Weights of a small GPT-style language model, trained from scratch on English Wikipedia.
Size: 10 layers, width 160, 5 heads of 32, MLP 640 ReLU, vocabulary 2048, 3.82M parameters.
Architecture: biases on query, key and value, untied embeddings, normalized queries and keys, capped logits.
Training: a variant of Adam for these matrices, 265M tokens, 8079 steps.
MLP neurons of a small language model. Each row is named by its layer, matrix (down: output weights) and neuron, and shows model dimensions 64-159. Each number is 500 + 25 x the weight over its row's rms, rounded and kept within 0 to 999. Numbers have three digits each.
Before each neuron's rows, "fires before" lists the tokens most often just after its 100 highest values on Wikipedia text that the model never trained on.

fires before: "b", "un", "mp", "jo", "bor", "t"
L4.down211:488510495493487504483491503446478540500480469498511517497443523505501521510496496485472533481482549499500526488498518524503513510488513508531538505530500524488521503488568531482498482482522510536555454461465524513508449519512498558460505524499473480503502459484496497512523508464504496543

fires before: "er", "le", "air", "n"
L6.down25:512546509512493483500506518509503513531467477490541545453505439491481509483530504499496462531527487492516495468486533491509518501514486542543508508520464434499516446517476501469546489507518506493515451473484486487441500486508515494493506456517527536497482537554468520513495538496510549474

fires before: "end", "fe", "re", "ction", "g", "ell"
L4.down175:527466488538492511540508497517512480504533511493484467468502526543480486460508502548533483502495529462506490486493509486477519510482537491506490476511537512489501497520462533558512543482486556491498512470507538485482523479536456488491486495516540490509457482512486509463458500532503506487

fires before: " ", " (", ".", " (1"
L5.down163:475441502535539500480495537535524484511497500485528483474495491496455495475507483473463527463540491516502464504497509491511595496490487492492464472527530541438460504526539515493467466511518503477516479507481505513520531460513501480494514527476443527516471524519483528475501516499550518559

fires before: ")", "T", "C", "w", ".", " ("
L6.down38:520471484496489459464519534469486514509447508486495507525571507508546474507532547520530505514491534486521498489493520545482470511496536492525483500501494516494478473494469482498513507437537526481451498506503497547481506518505527515436519508479491524469493520515505512481484481473520528467

fires before: "ive", "ion", " of", "ment", "ful"
L6.down69:475527483462487512491502505488471511493518464535463484520476533532507506537517484461485525475514499494493497478548486517523462558472450471539555508468530506512524516517551488464520481504466499483463514464505527545495499512494502529486495485482512506503489460550472555503508511503476505547

fires before: "le", "ute", "d", "ter", "tion"
L5.down429:523457480466511506492465499487502517495502551555496527507513490463458479534474520506548516457499539504479496500497477457494505530456476512475519516468458485519504510473499454487494483527521545467517487481524489464508499525512486498511453479534496490501495480476479399514504520439497511491

fires before: "d", "ic", "le", "ct", "as"
L5.down40:518506499495535528504480499501537518467503553470516472530483480483492552439536489472486506477461502538470521492493546512490484505532512455501547498483489516478529490470476495490505477456515535474476488516508528470529538522490482492464504512485454520466505526512475531468529543516481531532

fires before: "t", "d", "i", "om", "ate", "ent"
L6.down110:495537461512481530517524493470476488504500464532498464517496495527533504482492457494462486469505501505534535539523442496515516505506517537499461533490487530471510464506501497487526514535503496504479526483516526513527501438505490482483501515493498469548517507508467500518538500477458522550